Weights of a small transformer language model.
Size: 12 layers, width 512, 8 heads of 64, MLP 2560 GELU, vocabulary 34374, 61.8M parameters.
Architecture: LayerNorm before each block, no position embeddings, biases, tied embeddings, ALiBi, capped logits.
Training: a variant of Adam for these matrices, 8094 steps.
MLP neurons of a small language model. Each row is named by its layer, matrix (up: input weights) and neuron, and shows model dimensions 304-431. Each number is 50 + 15 x the weight over its row's rms, rounded and kept within 0 to 99.
After each neuron's rows, "fires after" lists the tokens most often just before its 100 highest values on Wikipedia text that the model never trained on.

L9.up1990:40 86 77 61 09 55 45 66 50 34 52 43 24 55 31 56 56 42 44 50 21 53 53 34 72 21 68 73 62 29 56 57 36 57 63 56 59 59 62 53 55 52 51 75 51 56 75 42 48 53 37 48 35 55 55 61 56 68 67 27 76 58 58 54 56 54 51 67 44 63 62 78 50 61 61 47 59 46 75 53 67 67 44 16 41 57 56 60 64 51 28 65 55 43 60 61 52 39 59 40 57 70 87 47 46 21 45 45 57 53 65 47 39 39 49 70 61 51 48 37 32 33 51 69 62 80 45 48
fires after: "0", "7", "9", " ISBN", " |", "-"

L9.up837:05 59 52 76 46 44 40 52 43 50 46 70 52 31 71 34 64 51 54 18 51 67 75 72 60 33 43 46 38 48 46 80 22 20 63 93 33 25 75 55 32 51 68 63 36 49 43 51 20 60 63 69 57 42 43 38 75 34 60 34 32 68 48 52 66 56 46 35 47 58 52 46 08 63 57 44 32 38 53 71 50 53 60 27 56 40 39 37 27 57 24 39 59 69 38 37 40 79 45 49 50 32 42 65 59 37 53 30 85 45 68 45 40 49 63 52 44 54 50 71 44 13 34 47 40 47 53 24
fires after: " ", " (", "2"

L9.up840:68 61 45 30 44 50 31 86 70 51 64 10 80 34 25 69 70 28 58 47 60 39 61 46 40 50 62 72 52 31 47 25 83 51 44 34 55 60 49 45 43 26 56 48 74 33 61 84 64 49 40 17 41 37 53 60 47 57 40 72 48 60 42 56 62 56 56 00 60 65 68 79 43 59 47 57 59 51 41 35 42 45 67 28 52 52 62 74 51 52 56 25 45 35 52 54 53 43 42 57 67 62 55 61 14 52 52 77 84 41 46 53 28 62 73 42 29 63 25 39 51 72 67 25 64 33 61 59
fires after: " |", "|", "″N", "omic"

L9.up206:71 39 44 35 58 22 22 59 35 33 41 56 47 39 68 44 55 38 52 37 69 49 72 58 54 56 76 19 42 64 53 48 80 66 44 71 40 35 45 19 38 53 36 52 46 39 42 43 42 58 39 65 49 38 40 62 62 52 77 69 68 34 31 57 29 66 64 08 62 60 44 67 62 63 52 50 39 36 44 59 58 51 75 28 52 58 40 51 67 35 63 60 33 43 35 27 67 43 71 61 53 69 26 59 45 37 54 34 37 68 29 59 54 65 76 50 98 57 65 37 70 44 50 54 45 41 48 53
fires after: " ", "1", " the", " (", " \"", " in"

L9.up1559:47 34 58 57 41 49 67 47 55 18 49 34 67 35 19 54 60 53 21 52 37 49 66 66 57 23 50 27 52 33 75 63 49 42 60 61 60 32 29 44 42 24 49 73 35 48 10 65 06 56 39 45 52 25 33 51 62 57 41 50 20 39 58 54 43 70 61 30 68 45 49 75 53 35 44 23 69 46 26 67 40 46 54 55 69 58 52 65 47 32 53 50 65 50 37 62 48 26 59 59 51 51 48 54 47 60 64 66 58 40 59 44 69 56 59 54 50 38 57 39 54 72 42 59 45 56 34 52
fires after: ",", "|", " in", " April", " March"

L9.up1030:56 64 80 44 46 37 49 19 50 43 20 51 36 45 68 26 46 59 58 54 48 33 29 21 46 38 72 35 05 45 46 64 49 62 26 62 51 19 54 56 56 59 41 58 26 47 51 61 59 43 58 53 45 25 60 46 54 29 47 31 51 65 51 45 30 82 47 57 62 55 40 55 39 49 39 39 76 62 45 23 35 61 61 26 41 34 39 40 54 70 35 31 68 50 54 50 39 75 46 51 37 48 55 27 49 49 43 64 40 55 55 67 64 35 71 41 69 66 99 69 45 41 61 72 57 40 61 54
fires after: "2", "3", "1", "0", "4", "6"

L9.up910:59 43 41 40 75 41 59 57 54 66 37 76 68 30 59 67 54 51 68 65 19 41 67 54 59 51 50 50 60 50 44 53 45 57 22 67 58 50 34 62 76 69 51 56 27 48 47 75 34 44 38 53 37 52 44 38 64 39 54 36 30 00 35 44 44 49 83 37 41 47 50 43 22 51 54 62 67 32 25 37 65 30 29 64 78 59 50 66 49 79 46 54 23 33 35 33 49 73 59 76 61 56 51 59 58 50 34 59 48 44 48 65 78 49 39 20 54 42 64 32 46 65 55 36 48 54 65 57
fires after: "0", "1", "9", " ", "|", " |"

L9.up1873:46 54 73 55 24 40 75 50 23 34 69 29 47 39 54 55 52 58 75 19 39 62 54 61 46 46 59 59 59 34 40 58 48 78 40 45 38 07 24 42 55 35 21 51 48 46 30 54 33 41 72 32 50 59 36 55 52 46 36 63 57 33 56 38 65 59 62 39 71 55 43 59 37 48 70 41 58 40 63 26 57 59 81 46 54 40 48 67 48 44 32 47 21 63 54 66 41 59 60 82 42 52 34 60 37 50 85 23 79 40 51 46 76 40 60 48 55 38 44 54 42 48 33 52 52 33 72 57
fires after: " as", ",", " was", " is", " of", " became"

L9.up165:66 50 57 27 53 54 56 61 33 25 49 29 59 59 43 40 65 62 52 47 41 53 43 33 45 83 60 50 41 47 42 67 66 51 35 50 46 27 16 47 42 44 43 63 63 60 46 52 43 39 40 24 50 39 62 85 49 45 50 44 31 79 50 64 39 61 47 64 66 26 71 53 68 58 58 56 55 27 76 41 32 62 69 49 32 54 51 29 60 65 42 51 39 48 32 49 59 64 48 49 73 50 52 42 29 28 84 58 50 73 56 71 50 47 47 54 58 46 40 57 81 39 61 49 45 28 56 44
fires after: "0", "3", "5", "8", "4", "7"

L9.up108:35 47 56 55 44 36 52 55 70 65 18 44 43 69 31 30 58 50 40 35 34 79 58 68 56 38 09 38 44 48 42 56 28 57 55 38 57 41 72 52 39 54 46 46 60 37 43 64 43 70 34 62 56 50 32 42 61 60 60 63 43 64 62 47 34 68 27 46 41 32 37 49 73 35 70 45 70 48 73 39 24 52 57 32 43 23 42 50 36 39 40 46 34 67 41 40 38 51 40 68 53 74 46 48 48 40 79 63 66 33 41 42 48 38 60 63 60 56 40 46 34 41 47 48 56 56 37 28
fires after: " |", " W", ","

L9.up1249:52 49 67 54 51 45 43 50 41 52 30 61 47 36 17 55 48 27 59 34 47 62 43 45 48 49 43 70 55 49 51 33 55 38 17 46 79 75 44 62 55 58 56 62 40 33 61 51 28 49 73 40 24 64 52 66 81 47 65 40 47 62 25 44 42 43 65 68 52 72 47 61 45 68 42 82 54 57 57 72 57 72 36 64 65 65 42 67 46 57 36 35 71 61 63 24 41 57 38 63 54 71 34 49 73 24 48 34 33 32 44 49 94 46 27 44 52 18 55 17 58 28 50 30 60 60 55 58
fires after: " ", " ("

L9.up2558:58 33 55 46 71 18 81 73 51 01 67 52 30 21 49 40 40 43 42 47 56 59 42 39 47 89 72 36 78 40 49 30 48 48 57 53 57 62 50 37 34 45 49 60 61 49 48 65 40 53 62 56 63 27 67 48 63 40 75 70 75 67 44 53 49 62 53 47 20 45 33 44 67 42 55 54 40 44 66 43 48 52 79 67 80 47 41 54 49 42 54 42 47 39 58 65 50 55 47 69 67 54 48 46 88 33 41 67 52 53 37 36 47 46 27 46 56 52 31 56 53 61 66 35 61 45 49 56
fires after: " ", " ("

L9.up2274:79 55 37 42 44 58 52 31 60 60 46 56 37 33 46 39 50 60 33 62 43 53 40 33 57 78 58 27 77 46 40 47 49 41 49 57 38 50 37 27 50 47 49 41 45 46 70 51 18 63 43 58 57 44 48 45 65 29 44 54 62 65 58 53 90 41 15 38 59 66 41 34 69 41 37 38 09 29 60 25 36 56 43 72 70 48 40 74 49 64 51 74 32 44 55 67 30 56 80 40 44 60 43 29 52 54 48 43 40 48 42 38 66 29 30 39 78 33 29 38 51 67 60 68 52 45 51 30
fires after: " on", "On", " (", ":", " |", " On"